{"norm": "rmsnorm", "init_std_o": 0.0, "weight_decay": 0.0099, "batch_tokens": 65536}
MLP neurons of a small language model. Each row is named by its layer, matrix (gate and up: input weights; down: output weights) and neuron, and shows model dimensions 0-95. Each number is 128 + 24 x the weight over its row's rms, rounded and kept within 0 to 255. Numbers have three digits each. A neuron's up and down rows have the sign that makes its largest values positive.
After each neuron's rows, "fires on" lists the tokens most often at its 100 highest values on Wikipedia text that the model never trained on. A number after a token or word is its count.

L5.gate283:140145094148106152137141148134109163120102118128197134132101136103101147153138129170125068105127120136080104165100170125184152133164136106117180140125106110134164124147104123132075084109131121147105137165120143100103115143168125118115129153144126123149136112140133143102097100143122128118
L5.up283:150118112121102127157132085119105146110095152140161143119129153119127147125162076127102110137112138129122151157144132131171130121111125127105117155131145105154157117202129119086080147089077154139087130115109187082119087111152105098097112139128097113142128102172136099140129121109170094130
L5.down283:133122175120124165111093109126125112096155096142119134116161132144115131132114142124102132147152109077093140177184174146126147128110149151116106101085146142113110117142141142133125104102129125126139168103098117140142107116089155108164159135125135143158148172127101111164140162122126123119
fires on: " in" 37, " for" 22, " by" 13, " against" 7, " of" 4

L2.gate387:089160145108130157101130107127090125127137134087136130146130152138092117125133144094210093139133137131174111136149115100140140125154124150129154104101163099118112130102135138158095110134162117101141131099179097116123123137095138131151149141141119123130131103154131139114118143098151154111
L2.up387:095157101152103151119128093136154069097092164113131117178140101098116124144121120134103134073143131131179139093111150140102155149137128151106194091135143168083128145171126150106112145131122123109080128138143133149151096117114112113123168120134088142141164114115128092139119133145141136126
L2.down387:140087145165117149125109112090095134132160142140108136145151093088141106108123157127074120122106102100095097157143145131166170114154090115151144105150126152125106164163155154118098143108129135119128124122110174128141104122153090140151172122094106130123167130136139144136098112091084147140
fires on: " the" 86, "the" 6

L2.gate391:123100141133155117111130135094095176158122148156127138103140087123124134128134134114109131109159151125170130131096123113152124156128100097163118147111130089143112123114080116148126092122119122122172112137110142123121147150115107094133102154167172151157118111151118143102180167134147108079
L2.up391:133143140118134136127114128120094115077104119118127136098087121104073137101113147115144133125147127210171129130121128116129093164104113110151086150096114118157111159183106092116122089135147108097164168156168146132154126174105131146108122174151158161160083120140108100075162057140104149125
L2.down391:150155157136147136155149163151084170132153125119139157143128083126153144129119123147148122064169136126147169102105137144141126139086134143114086106149161114155140129157108089112142063170100103119148116129111190124141093158144136125109092192154140161168110145182133100150137128122137105159
fires on: " than" 28, " to" 21, " as" 10, " from" 7, " Like" 4, "ed" 4

L5.gate301:129127133124127101119116147105134183116082135151130164109092107144120151133091152132115115128144145149174149105108147080140171131155098128134123195103156108120172121136141145152146157126114113127137135110152155153147124136109121152148111132159126138131089121161091161145136116164109134099
L5.up301:153117093116129096124104126065151157136118076130151153110130101103157136135101113159086119132165146132141134121121153126160142135100144161145086094128104103118162135148101117106115130142146162130131146179136145080119145121126156124104120155169119138141091101148126107125132162158142125129
L5.down301:135122175113141134130140150140093121144119126118118124167086097124181081155108128119139168136112141143138141162129155099109101116068141142101163121082130106123115139139145126140107142144140121182155151103109145124138102106106109151103161140127149157135154154123123148113122135110122175150
fires on: " to" 24, " |" 19, " than" 11, " as" 8, " up" 5, " Like" 5

L11.gate650:109106106168096126138077106074141178113182143098142133104127142109101182137141126128112162137096144139119144106095118128156091132133111146123102121121135156124163156075127113135148194107083112118103119161137115106112161113121148140123144140111130171088125129145143194136166140124148108154
L11.up650:165176127124120118186111125127115125114102114109087139123105127099147148163095148123086176066132133132158160084139109137128096115093141142117110103169140119125152147129107159114151131136102115115127100112146123101092128096115190111134107117154181126115133110127111126129108120101115136135
L11.down650:168089109088118153156098091119109092111102162097117165164150091117140113127115184136113156072162141147091092144113132122107103117150104129157103150137107109111102103112103120162153093156138120144126115110139072114111116127128176117116155138102144145096129090156119133124167099178163143165
fires on: "\n" 47, "|" 8, " " 8, "-c" 4

L7.gate6:112146170100144164120070172123096148096110130112133101131143107125167166100083155136141140114155131152138155148111135115116162143120149120137098110114119142112155107128138140144103150141171141132148130148090116111128142109127109128110137142174118104119169149149145156079111136115155155145
L7.up6:130128147105097109168100094193103137094107122155090114122122156159108075155081158149145112101120127178117116088109106145097123138133109123152130145154085175153123165115131131124131126116135142112136105131144163133121131149110113107130145161131138131170128140123111129108136091118072110128
L7.down6:142108158128151123134111115109094091117128133177114123126118139170116128118129189158112138123134074141123114112141105151136142132160131120145098118089126156149157147120133132147073096118111132125132116134113173167147124121158107109156107133116101088146136126134164118116105092161128093119
fires on: " or" 31, " and" 26, "–" 5, "/" 4, "\n" 4

L4.gate396:098111102172161138114154112126165087124126162120112116136084105118135137165088139169136114107141140119133123110122127134090152131107113163110116133156124144109152103107141125159178114125158168143136142144073139095105159081160105100151145123157127132135126128092121130087161162160064112090
L4.up396:136101093143111095094135139138132142135098148146147158102162119133116124168118136151133159145127118107124124116150112163150132139135166154109139117142128124133118096102154105122103122110123158133140092185107105144111125075097094123164148113097107184136138162104114081131142102133095101108
L4.down396:115122082157101148132154165184158138094081140131084109146137139125130097143097137109141118143134147108143171124208120173124153099151131146159132118123174134124129155158127124126099110132090142106143108162133145140101180135112143116152160113060103103155149154124134115124145143114126104124
fires on: "-" 70, " of" 22

L5.gate430:098134098143122101127163154112155130125110160108114072123109118170138138180129116141141137122130119122108078130128095155101145117131096133092165110155169173100134140062121116107134136158137122128192102122118115099088094067119180126144115120130157153126099084145126110169116090144062200089
L5.up430:109096099148093136122153091142156146076075127056109105109142122129119143151090095139183151103118127141149096142103122105142126190130148111113103164101111133149104142151103118132154120139156142144184149172106103137125096094120164091131106117119118130114181127118144121140149132173110140121
L5.down430:125178126127103166147156174145127124144116082128139112126128167108117099145098112135121118135148114159086101120154122097156171118134109150157093105103124084134175132146086104152107092112134094172078061102095105112093108158159130120141131137141136106156125126115103149146146141097096130136
fires on: " to" 35, "-" 16, " of" 8, " -" 8, ":" 6, " and" 5

L4.gate175:125153134099111131138109149112072130109103166123121144160115101198116126131149109150121133149162140133193164130178159128101179146172120175170153127138125120151122103125150141145134149137132148128108104132165119149152079097119124156159144112199139078148068128107111118134109113142143122163
L4.up175:113132156124121104115132152051157145121101124132112084162105137128129167133128141120113151147132104172131117119158126185101093109135171130167133110127124128157123102133124170126098162066108132114133134126137127120125136138113171135108139123122084122147145119095137139124118139159149145079
L4.down175:137146114086125140178144178149140088151153141112106173079093133167110106130144126141148157097133098085171140098120176113122119127103103153099163095155131152167117092132161104128085099143136095159142112152155139103145119169098148139149122100154152118126145112147160159143126141120154132164
fires on: " |" 26, " released" 12, " on" 6, " 200" 5, " to" 5, ";" 4

L8.gate809:125126143090112134138106175127113167123164156128165137110111168141112133107118098100120134125150108173121099145118145112123129140101114104113117108119134092128127109092097091103126113122224126177116129156111110159159143136113151113153108152188123090169143143171119137099070126134102122127
L8.up809:137090131133099133156163091161151089128106115111103151113148128161113101129140141119090164077119124126121143131102105126150124140130144153113090136089097106144138152098126136171147113100112145140176151153112116135118137127133163144147157113138141128102168145152085111101173146121120134120
L8.down809:115154119127177129130143109146100087114144114115151148119110126127138115149060135115115155111149068091121112170158120110098135146133110133130141120087179062164125075078108135163094106155103114118113046133135156096181131144091116126174131130178144136131142133149123107115127124120100144157
fires on: " or" 30, "ar" 13, " par" 10, " and" 7, " than" 5

L10.gate162:130104059050122137098134096132155141097160119136168114075149130109123124141126123105110159104113151144130158124133109142165085104138113110137089173112109099097138126117131126124156158131148087139093121107092181146125159142139096134177160138088134114117131137126138112102115126101132128115
L10.up162:106145145139119073142150118137120096143122093144155107185109113113171096163140134103132128103139117140139129161127101159131112134095139154101108147095135131152094124141107127140108105099119118133121135125109130102127103102134126087142100088178106140124115171101097141119102062147159137106
L10.down162:097051116145133109102081120109136107161152111093132138132111158104126143152113175091104161157169135118126144153110126109119113131113092090113103106143078124114112199113146151104114122158107130142124125139109161105173138136135155096116151148115115129109128119131148081083173135146151162137
fires on: "\n" 73, " P" 4

L4.gate471:161148123147163164099115118088112130079105160171088096156097114140079127122119117137104127124146139145130130122126148158136139171110085129131181102181134145132113117130160143116125118131130118169100104115150130123141135161089153156123116149140157119124105089151104096089168142145110125133
L4.up471:138126120076108119131122160138135159094085133085122114150103160128123106096143122134091131115122129142145136125152128114122177122142091135134142084099143133143156127123127113124136119165130080089104129107158145110122140144101147104102103121165126125164141138191100114122145129121155157114
L4.down471:143112155104136140126101116129117120111146072143106131112120109163152100164119134137175136136109123113151110137107119134127157168116163111125151112143133110145100096137124103126112108114114148119148148121144151143117116102133137156120136133131077150088159129133067153176154075175137074098
fires on: " own" 15, " Q" 13, "Q" 11, "m" 7, "-" 6, "=" 5

L11.gate608:132118144110126132099132092079105129122096138149156131137131103137152154162128094146120105138155111125117145087116105170159159144114132155106157129088128124113151114114110096106129140143180104128129131148144116139136132128131143159110068166135115094147108112130114144154109082091109171123
L11.up608:173139133129151163093092107122103127106163104101165157107149122105130128113127126107149117125147118128096170116152153044094132116182146164161141181103113109102141106154145132118097151121099155102123148163104146127108127127117125088083133119166130119136144123170113079129126114118128111163
L11.down608:123115123136181112094121095138157125091176144117148155126124131085142160120147137103129121163124130153135063147158134158112112122086142132127117135111137139140104153169122138177150163128156125109150152127107136114134149136124145128168144108152098080091159122125117159125159117161111141139
fires on: " with" 12, " to" 12, " San" 10, " joined" 10, " of" 10, " by" 8

L5.gate567:130149106105130128142145152144127124125146128103152181176107129125158092140132107128145144119138112120122168117139124089134094153117113146112149144137119142124163135131179135145148136153166148076093073136129168126181137147136134109150111126113115089109096133137084117136111141152085157123
L5.up567:153120108098153147148128104158120140113131055155111128091151131112162135128128108108132127144147130133071143125156121086138082153178147127161154123122122145113167167162136150159114138117142134200158119115117133159101164111126160095077097174160126120131097099132103140152172102147175123136
L5.down567:193123132107165149097126150134109061125131114121111130095129083144164128148127100141118107155137103097173151130168119166105159122095162117143160112122133104149122103104185122135119149148111140135137136113098098101113114108116150153149129144131142138140131071111128128158146117131147137193
fires on: " by" 41, " of" 13, " to" 6, " in" 6, " on" 5, " at" 4

L4.gate168:111079122097099157122123139106115147113160127129132123093090082094127115164130107113138155140122128096144166108135119144132119149146127141132128065126136136112123125150130180153155157139138114121105144117137140127158115130124160154140078121111137124158116083123121117137087126127197151087
L4.up168:156104126117133159139109148124122135163142156147159139132130122139167160106123147134131111101105148155133129133146114127152123144173106153145108141147113123082078133146151123097138159138172112130128114116127130118107137104102135087105143130139144108123102154165125156113088146124153128164
L4.down168:131156138154141168139128092147179097133137096139102088116136100152109115093135154135091127106115145171132167093127122104125158124134118104136119133131074130118147170170136116119147120127154121142134104097087146129128137121131149097146115116108149145155160141121133126147154130124085157152
fires on: " to" 20, " with" 10, "===" 10, " career" 9, " for" 6, " served" 5

L4.gate543:100112100183126093120121149124147157094160120136137168106085089128145085145173135158170139172120140134129119161120116130170122142166109171122163083164139126124136140081147130127120119176077132165130093135173119125098129108147139154115097131106139142087130074181102130134151127158104087150
L4.up543:131163105175112127131107119139154190104151155066132111092151156138174103136112152179134152133117136133129094112107110123170127133130092108071125144133133100167134147127139124170155096108141113085138146122158151131130123089128139130128110131111127139139104081155122122141133091122128104082
L4.down543:184134140090105149131133133104127115169133114109135135119085138128130101166101139113123110101155093131113103154118152109140148186097160164109092128096127151150076120125106145160127097076161089140138128099072172141111114157160071133154187149096128151123149159159177147151092140161091116102
fires on: " the" 52, " of" 11, ":" 8, " time" 7, "s:" 6

L5.gate25:107137104148117099145138148171141172115118164135158117065117120140130171159078135142109122172100136094144071087077138124092172161092141121136137111139133106146106174128091111114106122151107136127138110113134122115120130076119147128156139135088132144104165127118131104086125145126112160073
L5.up25:099124165166113136143107100166164079110133106149161128097128143120121177115138155146128152134097143125117102107122117120132096158153109103150142137121107121136094150146126073149149076169132128108108071109145130148077088084109131110168153124131122127127128134149112086109111125108122118105
L5.down25:115129118166114168139120148140105179145097164100126136101143145140121084120115124106106115133131103146073146137116152127101138139110139155128114107113122145107142162140124120136130116181130119161074169132110107110106101118138122084167196122136109118134123145149117148140188106167133120113
fires on: " of" 22, " de" 22, " near" 11, " in" 5, ":" 4

L4.gate27:147138109104148143118123131119124183108170103123146115114143095103105127129125100130097144150105137086122131136105142108160128126141154134111105182106133128130166154109107173098108171144128158193096105094168162130123158148159159155113138161127122154119115093135134115128145115139144128137
L4.up27:135141124138129127125095135118139122129111137110086165113116089149174110129121100126116142133150123138148165147152110141148140116113103143138085150191139130134125077123119147104133116110127115139123148127096145159123121122158128119178155063118114141123109127145144072123109115109125157134
L4.down27:133157099145131136107128144158141133109179129123156129058127134145146125135173116129138156148134188111154138116112133126118116144109108160147108124137068152146120117156147167155151131141108107103086089123123126152141124108102147098142130145086142132147174145163129168073103094163094095135
fires on: "\n" 65, "/" 17, ":00" 4

L2.gate447:102152127124124097136125095082105144125167151115135101099136126094131148138115130105135100122141165186119102141138147152155116122121075057080118128127143114129147110092080106121143128106127114164120122114075107122103154105097063137127097145164085158111088109124145158108120149129092098121
L2.up447:094123148122120133112119136091154121136144117114151144125144149127135111157120116141126166140129126120118130138130187116135093127135105090133100119145164106137130142072116119153138142162098134205168104109153112146123115112103112147134100129112148174128112137111170184139140090120124104134
L2.down447:102123108091144115119151155078123125141189096142146156142140130102159105162087099111079136110123142139142125101091198132140130149123159129121144133142155117136158129108128099135134078123102135148127112124107115131126091121131120129121130125111135122093083124097168137170125126133141147130
fires on: " most" 42, " goal" 8, " goals" 5, " All" 5